MLP neurons of a small language model. Each row is named by its layer, matrix (down: output weights) and neuron, and shows model dimensions 0-127. Each number is 128 + 24 x the weight over its row's rms, rounded and kept within 0 to 255. Numbers have three digits each. A neuron's up and down rows have the sign that makes its largest values positive.
A block is one neuron, or neurons of one layer that tend to fire together. After each block is what it responds to, as a language model described it from the Wikipedia text at the highest values.

L8.down21:131128158137128155119145129124105139173141156177092091100112108137141131093166103108148100116085127118100096148126125090109115116160114143140163097102133105119107164120090126145109131108143116108102112184159172142098136091119133100140129116122126112109148113131122129153113148127099133076114144121133115118154091093142079128127087137149140118143091142152189116114082091129148097127132
L8.down70:135117122078171130122124116141162103140181153068132128135137107107110083110131127115125067106101106147134104128126123109150134139100117160101159090125125137132102093114106130111106141148121172159121148107102114154157124103104122161139130163134144116137116141150076157158124144118161162117130115148147124143166133127141111142143117114098174152144134127127124142180130075114124182146087
L8.down128:149123124115126184079156110155141132149078108104118108164152130086170199142130109087140162154127190165140162133178063100121117130109134086139115140078121159092097126099141181120129131109120117152111089149129098167151075141166143117119144130129123140125136142126122138126115117133087149118131106116132099086120156103156124150136151147088153138119128131125147122141152144084104151104119
L8.down347:128163150103134126132111160116124113116149109141123123129097121097102105140127137129154135122145113143078133132128142101109134125103112086114120077128131147107155063114098123128132083150113118087136108140098074129095146077102097126135120100113153126139154110155176118182139121126182102151147086106160125136130108113134125129110124145156158077102135138108150131149148106149131116153155
L8.down562:111101170107187101130111138136134103164132119154053116155118140133118126118163109080105132133138090127187097090105140147121095182143184134143137139105192139077156106151081125118131123111163141146109107124158138116099154152113137136129132071106118118101128085130134120137123134159104144138083152146123073147081150125156131131113136134120138137117159110145148138092097192130118146103130
L8.down594:101128111112129068087134130107154126115182114100122148137116131137072143133104081093141095151120108158146118101093152127093123122115138189154140103107130144142088144159101119126153128121132137083137161124122070091162163080145148161117152121150146131119126109110132106115109158138130121168151137130105128110085163115124070129118114152135163131114126130120136159164133113117138096093139
L8.down631:141133189099137157138105088112139085118101150104111107133106139172128121130136152141115101104090120118105125131117106131116119140154138093150118126081166140127147146129108093147129155142135120111095132161105131137148133127084102126122130087141125157160162127112147110119111148156156154135150145104122164076114131183140161130120181082126108136122157112120150149104140100127139136119137
L8.down647:156122145129112175117112115130123163163125146146167113070131175088159174158165125119152129114122122111135103122130154120095180158147141152128160104128164128107175087116105141137126120090061086165167140130114159143133150088117158134122095124122178133113132079106098134157137180106088145123160142139140131122126130120145108121123112137108133130094115117168122099111124080141122128140144
Responds to: Word-completing suffix pieces. Final subword pieces that finish a word split into tokens, mostly past-participle -ed/-ated (considered, designated, called), also al in Palestinian, ist in history.

L4.down428:096167143111126112168148119119138162117113150126117127092128121092118092148111107125152105150124134111121103130109092140100120132144140136113141141115131126125130134099127139096126138128093084125115151074124093127133080131144142148079138193140167138122125122119170146123122133150143141125112147173152110130101115120147134140076151154129165133159118114113171142116117127095132150114188
Responds to: Preposition after verb. The preposition (mostly to, also with or for) that a verb, participle or adjective governs, as in assigned to, confused with, continued to.

L4.down80:093107114134080138116111159164126147113130130145116124085117136030167144156114136127132160125136160172112137153160102106109134131144150144160161124084083144147123122114102117087120137157111129178167148121126142099111120184146151142118104142146139142132140140105104074189127158142117172119083073142114171170094106118160115159146124139121145132082094117147126166144119096105117158124122
Responds to: Past-participle -ed suffix. Fires on the suffix ending a past tense or participle split from its stem, mostly passives like consider-ed, regist-ed, establ-ished, and sometimes "and" in ranges.

L12.down122:142129144053162121104145145116149106115138100168123119131069087112106124109100098074104109123116125140090110124133139163155108142112139127161170140139149130146100100135129145091120148136152151121104121125129151138123112130148134128125174132152211106101139109141099083136101101133134152052082141173151102150124153112156122098126150126141090112126149092118135143178128093128145126142126
L12.down167:126152115119129127128118129129153145151077123124137140151098123150116122124127156162131113171152130134086157109121130137100126113120148116156116108153097134142164079170179141124069150111167110103132146081103133106141133138077150122112095162198113109097092114153143125110119115140168088141104104110143144110143100151138142134123160123132150142127131131127097130134107113096159154154149
L12.down288:103147124152092124086090116096151140085109130125162107102071091109119155167114103108106137127112127133145160131125149148140104120140145119079105090067126164126114126076116145136120119151096087130134123116136117161144126098159125102132142111154089121125127133133079071148121101082099128129180110116135099169153122125147145145153114062168121148136127143141147105148140101127188098141146
L12.down313:133183116175136151122083139157174121128096101142129146155144124116141122166162113113123096127109160138081133106171107093100143145143115132130129099130107153146158110140108114094118163136147140158122131129144143131133136131096108120150104133108133133098119128127128164168101114139063137073108156120123092140169194145099139134166143109089151141119173141131139166172090133123106106135148
L12.down342:146132088147130140129154148116141115126146184149103090121096129121144132085125102183126102181094124127134149140112096116139111121091143092133154144107125102154183116139115132131123128117112141178141146124115111087134108138119141135135140124172087153079161143130110139129136101137110101128110127159164111140105139125177220120147118135103105130161162114125161162139090153099146146111146
L12.down349:104129129108142147161121114070141107139104130081150153105137132123104149133117109100161086101179115110134118109151101099103103170171150127083130137129116123117132134156119133122132137124137112133147176129150167133151108089133153127122166166146102123150129132146117126060113169148157142164112111111086119159100154141151126130147158083121148120114153097120135108127139096152109118158103
L12.down548:116087147139086175137107134132135123136136180115093113092157123086085148104135128138108126108145141139108109134146119137121082107079123149121104144159140120149102149128078143135108116110097103129136109121131118131152118101127121109181127136139148132115131116149148100148127133098096098140092123113126145126130145168097134099103126185127120076102149144126093124139107118126147143096096
L12.down673:131131149111145150161107129117108125139132080122156126131099126136132150180117105114127147092130131148099156101121142100133160158123119140149125102114113163100140103150091156137172106166128136145111130116141160077168126141133133151136165113091112126085106143124106155090137080120139131084165127143125148149099145154156125125139128122123131095136132132089137168121155142132144166151083
Responds to: Ends of reporting verbs. Final word piece of a split verb, mostly reporting verbs before a quote or that-clause (sa-id, st-ates, say-ing), also made, seen, shown.

L8.down78:152115159077128147098123096148141091136126113149116119125132122116150178173153100129125126106134111142193144101134116108134116169180152109140140120095114149124135152137137162156132124120142118130136132114129126125171171126130129132091150123097129104142087169137131097092126118109141152124168114160125169096089118117140152131150119117177119138141130155174103121115143143161161116119079
L8.down151:099138146119146118131098121128123144185165170140124107147100138115118116151126157114162111121197118132105131070146132107146109108179163158152125175128135167128143162115159150141118129127182104143156148111142114128105146136155117086146153100148074124127122117141168173130133123134124133132077108138149130162144170088111157107123138136142111113130151087150112127123117110117105141160116
L8.down177:089110140073111116156125123127127124105072140154106141157123122137107128126095109135115096140094128130086115130120106122135137137131131092156169100150131112151108114134121107134114124122121141121096098127125136113168098089148114136099129093121136183099167076151089150152127100141127122126117105104075120163133139107159149133145116082124132153125149090126126194126114109143136080178118
L8.down287:120110101152136099129134123125168124130125075118138135146105131105144133134138105139103102126109122084095159138159106151116096145125111132122134113142102137131136099129140118135128156110175159130118075115106134082093153092117102115138117124137135138069147110141080118134097125140093136096103124102102155115138175149167117120146132105118119132119127167119114148165120074167144102152151
L8.down348:118129169130169142132163170129163149151130144100136150125116124120144120110153079142121143080143157088112113164099117131135114109150149092115093125103131093116109138153131163148165085111108111160108117114139144128101128096117104164129120108155103130152103169121128118129162128203116172166104139101157142180134105133128113104112118134133123152089103101125120140154129131158131116120134
L8.down389:158165144141164094098139117118113118167121115126114115128112123116138120096167125117102189156116161115119094166120164146130105173111128175093159098112149140130121139088103112117114115073187149095121167169154173072120142148116145083150139142150122129150109179107143148172139139127119160124114173066159129142139128116149128159115138151150136131082116153084133138116138131132130168120157
L8.down534:179119156123116109124108134150069109181158141024117114136097090112107142178094123126095117160056128149118103120090085136112105135121170087117161120115154167130139154081137161120089141145154126184102116114138111094149119157130090125130150090119111105111117109108096137145152144104114121145131120142101169128095116145111155161122153124102116132151105099130135117157128111127123073113146
L8.down694:126140115127118174129121147168132088102063106154196163138135119184171126123101101122093117156142142106103163112117095099154142105143144080168151128122152096144087129130088089141127120117152141116093195137105133134112162121121075129124131141126137177116135136161105164131145122137123124140111111120120128106110136163123149152114127072147106128106135134116122118108095124135167124145098
Responds to: Governed prepositions after predicates. Fires on the preposition or complementizer that a preceding word requires, strongest on the to in due to, also led to, known for, recognizing that.